python train.py --d_model=256 --lr=0.00157 --decay_shape="linear" --batch_tokens=32768
MLP neurons of a small language model. Each row is named by its layer, matrix (gate and up: input weights) and neuron, and shows model dimensions 0-191. Each number is 128 + 32 x the weight over its row's rms, rounded and kept within 0 to 255. Numbers have three digits each. A neuron's up and down rows have the sign that makes its largest values positive.
After each neuron's rows, "fires on" lists the tokens most often at its 100 highest values on Wikipedia text that the model never trained on.

L2.gate293:083117155196111100128065141134132164152125112167092173188086146158083151120096130085148095158137098184102113128094118136105092169080126118135095112115108161090115126114088132194188102081152162049084108113140109182136071096177129057074140129112122167125086137108068101157214090095138101219103060127128088117153106084162143098140049127093074111146103118097137128152152135118149140146177158108115137134182055161121173123134164114105123118128106098138139150136105127046108110146144102141107101121122128062109124093079112150119106131152167129126130170096097184136150126166139100157
L2.up293:139171133113119151106137125149121131168090095173132059136132068148157141128198101142128148119072115139199146089165100209101139103123115169130178065084153139139143132191148154096128165121121137117110138142143132135130126136158131157097119120134118102149154065117130121118119147134164163160144162134161119110112186105132181100143106186151053139188100100088139166099124172148067080095137126130096072081114127128073088139118149102143120102106115152161125157091146141020060158086207148172156131076118129115109141156152130103117151175135117072140138077143127120115150133135156161199
fires on: ":", " them", "ace", " ", "ther", "side"

L3.gate267:121088169146103155073103099124140051102089171081128135138141110129069131106142089224104092124096132149076076175146126155165131119112104147121130121092137142157147110151126138131164111161149120119159085131135155097106197047121104150064123060131090116188102102176169081154088145123088104126084146153154136136149144113164197130170095154159135092198169111117170141199182100124115056130108114068138140118067097179160075120170150134090118149130133099120202142148157150135137138130209105160161117139143155099130109089158101129100179136147121176138155114170097125140164120119124118178
L3.up267:127146128166149175088171142103062152141120103090159161089135083141098152091131089189141090121127074154070098124141146096141121088124083161143128103139162139117120127110074113099079106117080085108154118061112127130142162082076075122067126094116113143136080128083124073172150103078071149135099147177133103144136156120092153164136096093149102092079190120121158048130096117190103143151159122138104141145111067122189043081138183156107162169122089111129140164112186119107115199123093124186153125128146091129144059063134115161116139166152094154097120132179092127141153100161195102103
fires on: " J", "\n\n", "K", "J", " Aust", "G"

L6.gate41:124130163119162106229120107116111074144130145170096179109074093155105132091153125152114100137120102121105158087131122114136196126117136144103155190132140116174121104076133141104132192086082143098084092126184158152124111139129131111178094180128117147121138140142127131105132129162093153121136187105122095147205093153117083114080119116096124125128123100125103108190088104108182095138138087102114097090133114124055185121095140071130150083142200105089126139157093207169085113166175127135166114178074137092157074137063112126135112102114140127086128178110143062137126136121131132139
L6.up41:137155167162092118172101083132081150112160141172096113129048122158142094117123136128178146117152079156089079154104136138177167144109122228170131109106181109166158131149152114145124143130158151144103099128188188079133069099056160137098114150131091111137146178149188161133201157129106118097055098131122146086122125134167133134099131078113133119167148098151117124201169118074104127127085080154099191117090122183112150111112086120120188112133175137129113056165115148092094159090132133135133093128136090106145095147098124091119139097151097200163125125132076119180175139158112128149
fires on: " from", "ike", " inv", "13", "18", " in"

L2.gate122:112151148129127102156137073142181196143065067100131137153097129148124145151111140080106136100083083104159156156103110211155072129167086147153113121110114115106127090142058144114088101148167091105110130108167138100087089090135113098112148072118182121153108130147108168120116152115138109103139128155114077087110115185122154102085101150102134151119181099132148134182062138132117151094174136163075130073230147183094164089177124166142115139061117153120130173103080141108101086129077129117170167124106179128103077181118167128129170130135061126167149139159148149084177150102102178122
L2.up122:139104100116156137143217068110150181143186085118075123155093118135118103183110170062093121107102074113141139137074140182160117103164092173154086117121149151094084154159100151109118075140161109060112108133192122106111080096109055137118127079113213133145148160112063134133173153115126126099127095150139093097096133158144128097084098110119159127120188089140128131171085139123096149077134115185080112123170136124109172121149126140179135169085134134147114166124079106104128134118085108088144205124092142109117121179073137095130139101148075121186150169163140115083156191096122127098
fires on: " first", " ", "1", "irst", " most", "98"

L6.gate87:160139176118136096112076175130148104083124108147146131149048088147196158094098165063151162119033094134138143120111171141117126126122052143169134153095098123132116077072093112132128116163100130129115125150145132140115101122137186089121176123086186123131172122100189081129184144133124146103160138139108152096095100128198110138123092141113189174139120105106122153179168154108142109077138081103098133104112170145138077141124080173123147132101111112124127172139116117095071052130090126143112104167060084142112148115156161120130160165126177083083107224080105066118125095113182141109
L6.up87:147158117099106083150130115142117108101167100178132156085103143100142164127135164121131131077108106163118147109138115082116167149146105129136130095092162126174091071076182147149082170153106185174061190136093108096160103182171102170124120131120117134083210139083086156109133161164115138133141135136131097128060105151101092107042125140152126150108089181165111107074076173162129169131144143133157139168090134100146164164103115146088124184175101189169088155094101141116135136137115124124106152085184156166077136139170109102142071118171100096146102144157123179151141101149105108122
fires on: ".", " can", "her", " may", "ight", "y"

L6.gate213:096177140124166084128195089073139102166137141136161121139143130159134118102076176084081115092147162088143188159128126116091201149129127150117074125114146142156139111168136109117092132120103108096132082116120100121109160130192085149124134160157145169131152131116111112137189118108088145135095097107130084069097121108054129141147094152161152110163141176142157135169105141115106112099130083144096102197125177177082167107180147138112179126167157092156154086149116170188156117091145130135134118102089121109157123074178112172093160155088072099132151134098116108077174147154126150168
L6.up213:199091121116116125159116163199121129150145132133048074140130152162097119128110099095095097121067107145129065142134123161120139089093131102163134121163113093129090185123199152154169159122139115185108194026139151139091103163092120113177137116144154134114161138136134173116136140065075126080181178099130118152178150137076153135148125157134181134164123065102142170151128103102066053136143142107128076168148158148145127097153100139089156169112135150080160109116088099076114115104168154140135100100113103120164077099117134134111170126146135128153091127055134106081161128186116167101
fires on: "{", "re", "e", " ", "-", "est"

L3.gate192:147166168136151084088132085122150088110162149146182138134161143101161119109010102163131080106054126140100163113129120103117120111185105092017151166096128122157149134086131192119200118117148127187193178143153095110074132130131149127121091174134119126130188111106120166131121099174137154110101106143152158124179095087131161162095109120127119114207136167144149141116141181164094146157093171188184087119136106120121058152133081110134097144145195112130137123111115112174148188137129123115160134190105150181065154117125145067102100149185117145161172117132109095170126121099127144160
L3.up192:128101159112125105133119094131085126125160167148185123144157104086165120165070116188164106169110110127133116143126165078122178112169110143104162131135162123133168147138068154163154073127127104155170180154093008097098161105119134116147173110161117126151106138074081160124146148108142131077100135141111113063207108116172137165132145141142095122132148076169119189139076169147091117178084170182158049062135106145143068120157127115169118165202117143117131165100137082133153200089157126137158130136134162135120117076122171140095097108136111114164124097132136115190137120099111120125
fires on: " pl", "==", " spec", "amily", "itle", " gr"

L3.gate154:147096182136211115145095085104165058112113088126192144096111097057139172071060154141169140125040122148104155116102134099093126164206105090137093153075135138169132063068126116100120155175117138184077113114163134152103122171168076125115130099094161117169135103104173116104119146135161151119133132124135156110125154083087073124072108091135126092102196178172132146159140143143122178101156146144051116117188138134119138150137113181054112121129142140098155125135103190152092115131090142123147115128111123196141116109163162114106162128140140160142151184064075098092141191136171104147
L3.up154:142144199118182143156142110126145097115147120106145137052110097090138135108124166153144131191116124141159107116084126120111125191141102091155105141160148104146126127126127144094073142164065165159094136086116114146077110149080127069137149160119138080167141134063116085108107125084162170085140090155158085070149095152112120111083140109098137134144145143147081105159099085126104131175173177153066049171176092113117142129162141147149196162115082080084127149189187120103141182105077125145160118146109194168150119112101129177118236089101155121160193114138080155148154140074140073096
fires on: " would", " can", " =", " will", " may"

L2.gate175:068116164132155099154177038121119141134200112122126117108108132117044137115137162128126156088051100176151169112122156167111094113113117095154185107141115149132132086104099145088102140146127119190126121124180153145049142167167133101214126120142182105115067200135070174111132140165100131127130144134140104102141094067072162106170149047098085114134117170122129135134102100126100152092165125155138116074129148169161118128123137083144140161067135121127136146095126128111071155095092111120139175196083126148121149105125112069067145176168149172142125149103115117079105128124136098146
L2.up175:177122143132100127158130187168121140140080107048116121183120167139160145113137068129088148151169094145126135108099102051161131159156116191115103177103068106144172111121117127173146139174103131079088100092124190112113151133123166122093147133130110137207088108117161097215095099156090074097080158156127126135110096173123133125143152156142127141130199075181151162157127105150123188071118167082155201147112123120128116108159158171133111124102076146153152162133157060161119139146085124121133082091124089108091105146110159131125142158165092111149107142166030080142108141138168193190
fires on: ";", "9", "8"

L2.gate187:106118147203073132138172129125106165160122152187110153152105085111097133166132059156085065102164092135208179123113140151151082143112136148139108121104166176104175109175079132180136111161107149164130164109153125101118131122061156106090112160117107102117124175097129141117133126107119179092110176138153101081108124086159151092165107096144028134170083155102107119063144120157100097095199139017132147082151065175115136080097148135131174125107147180135118157154111130141069073084186142101083116128135114144122145135110109082193145116104101097128120114096098142138131067164121166143
L2.up187:193155177151124085140131106058061107125087162166112085140167183085102112122096113175169120152098098135099093151127089134140159132184127115111189133137144079105150130204114110080138084116153112084154191129110117113061093111138155177098115079177125144202097124151155092194105116090145113108150113161114147141130178089088142115102147105107079119151141107102138136121152159145160093161081122127101077152173112154102093098134087125133107121139129150060125189152128108088049122057145183099152144146115156085134150167095084107058094146134127118083147110147061154098109100147133119187
fires on: "2", "1", " "

L3.gate121:091112121102122115102134097098128157087135091124142120164127121145186128124127138088181031147090185148150065120111145106090111172093097085136117142118099148182119064069104122128162159114162136197081159121129128139117155104115190038084172144104132154152120105136137068157146081102131155144121107186124199136107160174133123174111146060101155142094113065159138130132084174150107131136090131153125081106125108154111126144146095145103136120131133143185156201121147156150197146190082196145108068154083119183136143141124160133129130120114148131189086117133144127160164137123181135096
L3.up121:057068144109127093159155023114133129060091119194129132146114083145147153124125163141093126146092140170156104168120117166094125115124193121142118109158132136111105107102117091106115121141139097166124093148172140122135144117140089105131115194099149131141097178087136161139176120080151131106142105140153166139203116115109146146147126000168102124137146110049117127126132183146094103110146132185160108137209138090184102102128088093099110142151118155179079186156098160140160101163107124104130096172146145150081143029070147104126085131141166161172136140115102111148144146175136088157
fires on: ","

L2.gate203:146086148103149083085102077113161034158151129063148102159137140137081133151059132148118145085088113139111128077083079124104055121198140104114094152129077124106152116133097135080161095161138096159123117110184189175123068168146125108133126156109136110150090130157126107089128109124128144138121129086115117110114163112102077154144116092068100151151142124135126080188122079154123123138203104141122151099160116167114067156114091119112157120031170082134093090178137172174087123119066168110053109129078150116086116125180141082098121155088089135190139177112109106056134164157109162130
L2.up203:127156121117128110118109118111119063167148162046163083135137150121142120166094164174123117090077155111132128130101082149098082091190149118152057149121029115086202133137116138062185114107165083119156137132141202183148105129132144118144138158118106115156074127136112139063160099084135116094141107086137098111127158133106107160158095119107100123150117145128123064167114126144137100160139109085147146101134161165114101173134132107133118109046160116087102064173116172161128122116109150153084125113129165095068087144145156093125073184090113094122123131067149152115097172159128133095
fires on: "===", " ===", "===="

L2.gate130:180103201128120107059124105169110064185168148117113129149141103119122183103090102087115138096076122154114173135112047099088144110197118113133157146079089150139155122063128138124123096148086123137116167118200089149134110136104110118091125154172094099187136095111121107120095096223154219165096120109158133134124124131134130100144117092099106082132118172107174144178151171155052117101116149111176142132120145111063065149100111147087116161089221102131168106034139136094096165109089158157134150150088138196125186121106139049163092177176167099120124164108076054142111121157108144207
L2.up130:130155148113133114081107156154051123140148136095149142170159120144148126154138097061130157176093152130145114157025084076094171105140184113136145143145081148072148163153148095143114138127099091093165134152111021175108142102085139135124189141151105138183085105079094090114082092116160185135154098164119141098137145159133127080160114161079120109124137117142094141176087139130070095162127133105141050139084136132127097173116188127141148155139165099104156065088191087106097143081139192157140129143088158143134145135118141129180090154105167073171130120132076092151099130163067141128
fires on: " ==", " ===", "=="

L3.gate105:101136133132082111139145099115116128083158134113121176144111146087149179125054173161159220149126124133118131191159096102166087115142152156122120162143165107139177112122097082085155198150125132152082188119151106135095067117092068090144145043080116144112130136159111110152104145183171170175153140136091090117142098143128044138183101031117117124112130127124160066100116109176161138163170137107121122166124136096101151153095136109061160156181142135083149192169118168133170117114120176098144040121162117131116160157161163136141095096100147131100141165075129178172117114094095127099
L3.up105:143105118096146059180081158109170092126156171108154166122134099178098082139096136005130191146052140138148124090114184118115110177159109121081111134158150081116107115125164170172113103109131167157133093162108114097152080182133138089134121156117183090073138134059094168119154180140150204125175115132066096131145153157148163107147163085112098127114095127144115132133175112118125133119175175144170138153111128113124132166139119167097181199128133141083092124117106100133164085116090185119129137127098130144137117161133120089121131081109108137114142133099093106111145177138179069067
fires on: " would", " called", " will", " made"

L3.gate188:196077171134121123133120098145160098121127147151120189050113057104151141138095140110171166206122190146115161118099097096137109151193109167083159201044147113160127117111180100114129157180121163115140162101174106125099110147105113104090163103145113149175166135129120052151149150143149131145122148142132074111114180189118088112103133126101109110107182112178158141133114167115156120079159115101119133136146116099054167155098021166104130142154141132150120186112142116087126066171083142153085137096118145131153110070148117061115128127104135104123168126067104116131121168101090176121
L3.up188:187095153154144089100172087131207092085154147132122168068076090059155151077112154108152175197127153121106141134082113091145137131148126162135133168094148097114118113146151101072111159187124163092147130074158118122063122170079056084103165148131093120121175103105120070147164141104155155139109205198113065099117142122127087129067125110136148134117176133186124087144099141099123097076197155128111100165092111082135153119142072125109145125129104129164068135147153102062112114151081155127130151090112172125140099117141105064137154159102166111121140110097106123088125176110134129126
fires on: " would", " can", "ould", " will", " may"

L6.gate269:189067159093142103090100122165106079197138103079054143142125112155118156044122148115137125116135091145129133188140122149171080109083093188132158107145118081142095093156099101137113158166171109108112110126166122099161115126096104123085043155060117107110134158082128190112130125135089119145142212068109110107154149119094137146169132137088174151123123127167079145101139084102107083140193123099074140171142126150169140168180074159089126174107121114071110168131144074115133167149109162150102123136149144085135125141167095107126161153076104200153130112141132064123135158140144130083
L6.up269:103136094126146098131127137214113154111133177169107094082157174151068138140104156167110176142105134110117144118087089126084094116086143105133185148106110106120102114134174163130169125111169175062108172075104131128142072157120117133142127151137096143152159118142102179122132078140110088080106166157160093161166182126109102086163122055197156150165163126094154115122101203163080123167161108133120200172130080131105125122109121137133127144145191128159048067164053101087090175138164038087126114086101131122152191147143092084073087028125140097101163121145121126173090132126136168139
fires on: "er", "al", "n", "ow", "ern", "mer"

L2.gate206:141074115171133133138082081130165106115089134022150161141170131080123142076150075218098128158134127106125125221113129123185161116152117156096090135113105153103149159172080150146140118147142044093114076143101184142123149114129126172085130104106174130200103160220134125134095076094116107159139160084131164125178151085170144090113095195143126088140178134096140109162136131123104085154142110100097159139103105149193108125164146100129127124103117072115147129145162154127068067134186137139178142143168145092075154115138135116104169145091172176074157143134124164121122122166088211139
L2.up206:088133175175107133139108090109139135157175123082153114101167131118093158140182138125065133152156141122191094113119152178142152081081109162133167085174090128138099111154181069096151109138100077075138088177135118134141130107093085171094121119116167124144065128095090094115090092109120147170102096070189132137110166105127173024160132116134095122111158105116129083120139097187076143160162118061087168161140102151187057134151140080132126162127111114110058111119123156079085084095136085097134134125156137086115190124110111130092130183115196111083124195160138133151106116095135131126
fires on: " ", "015"

L2.gate221:161159132138107118141108091175045114093105152072095123095150142110098150103125060202094105139116065131146113178143128121118166141130128085166163184089115131121151082144082132137112157091124068125164139111120154121129186177143130143098072118091124111231054173199108126133108035124102099108151177081129154187098148112129193119137144119152127111210162140083141124147111120117152086224089118046153092117143113151161133125154122081128113140142136055118103156182159113105077141112182140146168116114180130093130127089101093159138138159111170183114091162123129112133146136214100121130
L2.up221:080196126124171141192107102076089071102145142137130151158095126136069149092061173070171109141120137062206156077087139165142138134099094133121111099164135138131167126188142153101194100115108175189102125147138113159046122160133118128164107162178115170090102158106120098129189118138095160138090080168178091154141123119103102123153161140103119149144096097052163105125151146135125044103129140072129137099182152097094087113086099088147085099129151102103151101149149155105100157126180132127133094096079171115148162143132177135057142076096148110113131112127075153127158072082100114186
fires on: " ", "act"

L2.gate38:154117101124135088103139123148144112114146129142105096143179157196128163114036161062158057119071144150143118120140095136169124141155128068137100102107149153098137089055064110120146126099126173197139147152115053150113094145173137079172135107084102138103104134085124101100149152128148188137153122109121139124083125175146067113139116074140141120086098073166146124098113115120173085138142151192088104164175133115070164141067109113076148160144148173129122217131099118130146121140133155148132109125092124188149130166134148119114126096130141109128121140131170149090118192122144054102
L2.up38:124107133092109104122196060054177163156161138159162097125177109137147127091073131086171127109159145201109131143095154098108132104159135090146139151128165094105157049130130091165117154068120127182170109103109103113119155138163138078125099151130120113098154163086117139114105118124136185135140112129127131063149132135133101138096123105098100139148154083118138094128183044109105126098163140162083069180171135107134101147131121061070107096128102141100100144131128182205087139086070162096118115155077107175169105084127135150162124145119167107082133141150140119119094174160134115126
fires on: " =", " was", " at", ":", " sur"

L2.gate148:207098121147168144097156105118145138194118148132212116129145151143178150198161124054166109110150148099194167136155151167119093129152160075105087096102119153136155161090161118170132162125153120089135177126151188112123157080129152118131136192138156127031220068129093179152136195138150107098124163148136122127102109153126129130090127125111173100167153129170155085141166115135120177114143166142092117112173122164082168105149104128125065165143119059146139086119111160144105142151101147131137131117152053104086164129087145112173147143188109093080122168078174145156151132111123107129
L2.up148:096109175154114136143168136084147112144219111142203123157064075114135121108151147073142130121137107121137137166083165075088106074116193114128082132173106094118121141125112111157133142168130114105134161133188097093125129129101097180162095144140187138091157113122188139149145124116162127152119195130072099087119075127078088127143140123133109071094137165144099088089163096121166169086213116111069172092227114126138149103121094135121164142134119109147120158132144101167062081111047147108106128128173067135093149127138135094122125146102092104103156182168117102169136131109105124100
fires on: " a", " St", "D", "al", "=", "ter"

L6.gate52:127039153132130184126166137080140096184117159124094163147078120157121124037161110095155145161143136152105143091122109137151068151139155146145110138100124141092128139146171130075091165145163108150067097058164182128106093157190056110139112162097121137128085079140069112077117132131087121086196155065134160113121111097083124103168082126148179176133135145139144155148102141162204109127147071129143095176187175135088129176117144160170109147128120087086124164134143063091090065154100120111139128130119165084086122141159094120148183074128089168086073128092200116212130145134147133119
L6.up52:120090156173072110111158161137150017109158087093098122179124122172150089098065168124064106101126084126143122114142171174124142181158082156131128136191094135099129128176175095154185131094135098095096095084140138075131109175141083111065170122121089124113091104129130159100118144125150181136144150148150136122116120133151179130108154106069079147188194158091123122089152154143061193124124068103093093154153118094162136141092111086150121060124114137142140124151100110140132123085075145124106094143106097149120107101120131143089091134153146193175127164112167139106150183039183074141
fires on: " by", "ed", " to", " of", "e"

L2.gate252:181114137089102129105103158127171126181058147098158113130128145137108092130155116100106132116172137132088165128086138163130124111076128176135145148094144122130122146116069145111096148181098135098109117089153145171123152075113071111101152100150154147132182125141123101144084174127087078141148129131149121144128171060132157104168151196078131103100104143159163123170094191119097125073098064120091122069154150139076182162112154158117119127092191056157168140148099133100128148129109135111121099104089095086148105171114116142114130147191088140139149101098100106142123110137090128177
L2.up252:137099112089115113071159152113114149236120139126131103187097121144112089178167170144123104158152127125100141089087139131137128119099144162099129076113204047153126178165081125155099138139137196134162123115148087122110154097088099086098197103135111153085178074090088102130068167170084124082100146143130129108076164131141095078148160137099091104116161100146113138125084141119088148075101119120097102156123102122096183139098143164154168142145150156128111119131118069139127118142093102091076117076064093126125123183110124106126173071167079131181172118095068138082126112127133115165
fires on: "ation", " ind", "ric", " game", " art", " area"

L3.gate310:165096101107149169111126048102058133129176152158135113114133065116142092177058172163115116089113131110206125086136130089179131123086111096126168156124130157138147064091119160079150120102116164226104186143097111144108114135099111077186114127136118150059118117060133162128147147163155129100100114102137144142061086160113129151089110164123157167059084153152121126113098113119141169164132127149110094093169105138090163141092127151153146163069158105179125191066129183163140093125074122117081159141110161163138168129144159129135162105100143106117171145084145133109133192100154139082
L3.up310:113075072128118137129144112105075116059116145181182092109127174124103137161092177179127128140141140151130158107099159099172175103095126152139114127193180137099150136131129147059156117111085165150146185130137097130126181167037131113156104129148128149179131155147114150118175145102153080071161121114130107179089144119169177165160117124135149138098154053088146103173102098161164180105112121125071096131120120062143147128097122075172162181075142101146157187118109145130143124154151127137130082104082147150112167067106116136157134131110051059144145119090150159124128123107123180194
fires on: " fl", "fl", " bl", " Fl", " le", " sl"

L3.gate229:125164188163063088130100139116185103137116132091110122126115121122138156160165054129146140131164143126053152159140132131141125131148157193087094131102199106116078132178165115167130078132168128105081121108146143108082144082173190139048135177117117106106108145190105106111106139085129102158136167178142097149066138056128154118157151180155128071170175138171122125139098138083128173111122127111082132128100093103139167132152160128088072179118179098110164100081159129125144067114131092129179120104156139051074118167124104122118121206149103112140112111151145116078185137131140136189
L3.up229:118169118183115103143138183149135135168154137079097161110148100128149157137134106151167104152119108160085152172171139166117080076170168217099054114138180171070096135157128132146129123145094090053113093104124168155159135106115114185037207141074183124159097140120130111138105201120129102107115149201137098134090155123134113114164151101142169166122169147146126138149091153125081154114207137159101152130103056148114143117132172135116140173144156097097130115105140120107133165117117062164120101111158117103096095165084134097161110164130141092152083176126170067104133095102129111148
fires on: " J", "irst", "ork", " only", " not", " first"

L2.gate3:154133146094113131136132129190137106163157187149131176047112144086117137125069123180188143096099134169132161157132118134130122106161071116156109107032114132142145094095162141107171104179142148148143142149135090157097098126115143154119135097160083086117150095154136124132140087184096150132117140138120194106181185150165112096141099090102090163089092083122148128136143129059120134120186098187183152134169139148149115152085099123083093158165167091100136152052064141131127189090111158131083134160126130183120137086117116106146092145136198121150165124052129138102156105160111105204
L2.up3:137101101133098131163101129173149116119146188116178126081154134094108109104074119183134160108113169177141118194136114131103167094147059069153122123077104117105148159128106121138141128188144104127159147161100095112093128101126133145121172111191103128144078107143114107153183056087103117109116153127102168113213205171146123119137114125133076119104121066129115118117113131067118077174160116133103148114114119177145146149070137182129106130160135041126144132106073137146116178083155176161154140136120165196099136058086128151124108124112158108140134085074158130095144101147071134175
fires on: " am", " Am", " ext", "==", "tern"

L3.gate6:144068165100060169134118155137188118130118087081154148115078141092062081108168099150160059105149136107123121164115156079159098166152112127111093171089120109144166113128100129188151163123118088084147142097127130169116122132110098157140132164097100120162146084163136170137147110182084117108102172145122185109205164124090087141102067215128111103118108165078137091203145119146119120139142114119121165066178122133165124131103140135131111134135109082077131147158110089113126133174103173160096145137127124037094115152164151180126133176131088111121105151139176137113144170134185086185
L3.up6:117101156160106112162155120150129142119133089118092107090102221105083054096120123151112080128154142134113149103118112119093099084116206099121083119137130116144067099142103141108132180115099113096149112101159143157148141112092128182139138119157101086074165131113183174087146154122104093117162139110103149132133088113123109166126143120133139123082095110119108113102101161085118143107142179079055123165078158082152144141127137186193169116100124118148126103079093079182110180154083127161131172085168147151140123104115159171141165112165049157158127138121134076120159130069146088204
fires on: " made", "ce", "pt", "art", "ers", "l"

L2.gate128:084131133112195121117131094140082103165161140100177163191142149149144148166139132121172129094081129151126117059033124158170103089139093121164117075147094153110175150108190172125143115111131146110174153150148143188135051177120153132155158143109104104154060119051074179119177136094205128110109120172118111099086109146101066108109094115117119072187121096080114164138119148116040135102146117113149112143167137164164122174116122122187168179057152158056076091158145126115082139114097144145119195077137169113107115131134133132147094139088140101104120168096107094082141177101130115090
L2.up128:128128168146192105121184075130117136151188141104157102171107127113114092133116167105130142085099086099114139053072121155114065103192083105116120129108101168093161111100108156086118118199140126136091144155160183126142095165122109109130122176137160122182127099086084152134150115142140123102118121134152093070131133104048143142065102102088085062186138142122138113170118166135082177064193144123133154066149129124141137107157120160114160141024218125120161131146131133113060131116094133109087143137129128145102128123070184095131158118074084168124144120147132076087170143121108174116
fires on: "===", " ===", " =="

L3.gate199:114114139166109154140135120127135131151118074083149126167023122128023091129135132136128133142159072094137163091119136118109086117166107093142145137163125158155087124133100178132088132150118177103084094096182175149115137208079135087131128095101165116175111118155125123124133117122134092086097156058151153117084127065061135144141119127108106120081123143123136136173116155118105158068164116088128200132130141168111139137140147143110153165039136085155130175164096082130094113066106169133131174127113125147134127181138110108107182169099098152168144207082090061079127154118146125175
L3.up199:120140185078144136072156093151079137148074124136066164143131152110106136159122060140088139153131148134141145112147124135112107149112131116136086131099120100111146159153089081116132151102142098172101142124141191183078174142131140081177106121083118133119088145119112091091155122114139135125136162095169104136114133081132067150153116136157088200132119110092161147128129149107160117124124118107123119100181134143110156123130107088141129118103051180129123120083095137164045113130117138174179106159148172147123135132144160138154173094162184165151077153138081191138111142120122111166
fires on: ";", " |"

L2.gate313:103160072124185120132160152175111118182107151207060099104178121140102162191152142150074183086110176115173128131161115142062146152154119073128129101101150109140078113096194145113119116123142186141156149152155145116098141184112074161107115148131162136132178143156108076207136112137127109168094146139157091143123102174133091138137116154148144112109120139130153103087206148096171099155099170147143141089144120148094166151115110134112117121133141109099091169121099155194116145165132139111133112126140102089134135113164099150174068150146107183048091141088179203109157108108134102091
L2.up313:132137160063158161107129099172208162124139105148185126168069117136157119134155147112120101128151112130129111032124163129136156155101057112145129095118112109159122143133142196117106143143123184184092155119167125121137109214100095174148136111122111118009145141134174139150139151081147118146120161098130127101087105134103085154120138136145173091105174152134081121120134113117120091101117159018129123121235131126129141155099127128139150130072112072099092103130095099174174143138002118084159157100109143150105102120119132143124073115154119115076145142097114148088161148113109090136
fires on: "al", "016", " also", "ter", "ary"

L2.gate29:169110078136157128174067164136144098138159073189157101127090102136095143163143127153136088087147122081118112103150129126140077196140063122072149149100109125156112145085166161159138138103179184157155141133144181128094081133060126119095108118141192120127169167101141149140140102133131070138101153179119126091120100167120125123106129149101143105165090180087150130174133143097161159135136116092124157098203113158123142145119160176157036156174147128137117121161176121198196145158050126146101105144095101147151123127130119155122124119152077142096132144157084147129194099115218042130
L2.up29:138145139073144111112117126167146116122197128142155127103075154101153106172196186147138111108127095081154144112137111108092132155142082121131107111163113065159158136147174129098093151165153146175191147108132061070107106180069111167113153192115138128082155168106176146140147148048137131158141205136103096054100068155127108141103174132143136123145099170157085211153085114130171126048111146130109150155109151110155149113114144175160140137129135115186132048071148125191123118143074097102114173137097198092142123129102131134070127134144124148102139138146161170118132123154114089177
fires on: " sc", "lect", "art", " Sc", "pt", "rit"

L2.gate84:169147135160102142107154213121112124101079199144145141170152136193222107115104064097101150139133097127124122050123101115120136147138076175139120101098160157118117135184168115175077088160127109059117155108118135094141099074116147181100115113194117106154143092144152139171125163152076091131093153136164098095086112128094135120120127186130107161138080122144130178120150110125065194126160091090106102151134112073083118089090140127139154087145115168176096106101106117099089097097151107023146105144145095121122115189106118090125141103100067107065116091162100147136142136153126218123
L2.up84:178119148109112097095196185145113131145091162177189137125139068193090077125114124078114109144079085095113136089161108120150137174127141138101110145104102104124163129170166090149126116149131103093117071083091097079151111077105128182111117070148086095136180084109144093181139105185095141147104113196135125121136119126178142123195152154072076091121127148128134104111191099138209134164165119051100196117129129179131097115114162165156149144179140164159136158160158076131105079080158149157155118136144107131115102162179077129150155150151129087124100155095117161216152115166141128080
fires on: "2", "1", "ode", " Geor", "unn", "y"

L6.gate132:150090154142088128102114160141126101107139159150190101195191172117125144089096128194138173157092113146166131185152132108161153115172121085119074157037157160097157091132088109183148108161168057162136124199136139145121117110158159109091139131147087121204123135161115132144160084164114074145112147152075126154169146154155133135115128163118136084134137134142157146123164145116149087167058128155050156098121117153151129162176118145135057146115134110128134114103063153148134179126187146096130151087111156167076105157151128094087118155140075105175122113164109153117172108121130170249
L6.up132:154094134096147120197136149132089133072120107147123084115094098137147142134101143176101161155156111116103116119100133122143113116187067119159127141107100091136141102142161203115131149159167081120167088194109151114143156105119173152116164100052194082102147157159152101100134140089125117120214108145080106109087166091114157116156160106112147162125152087131145141106181119045135182118121198148122146055076155166133168121141125184158121081060109068131176101096135155074144122098162181107123136094149115162082044076107178107095079102188114143077144164115140120104092181101175150129
fires on: "\n", "\n\n", " ."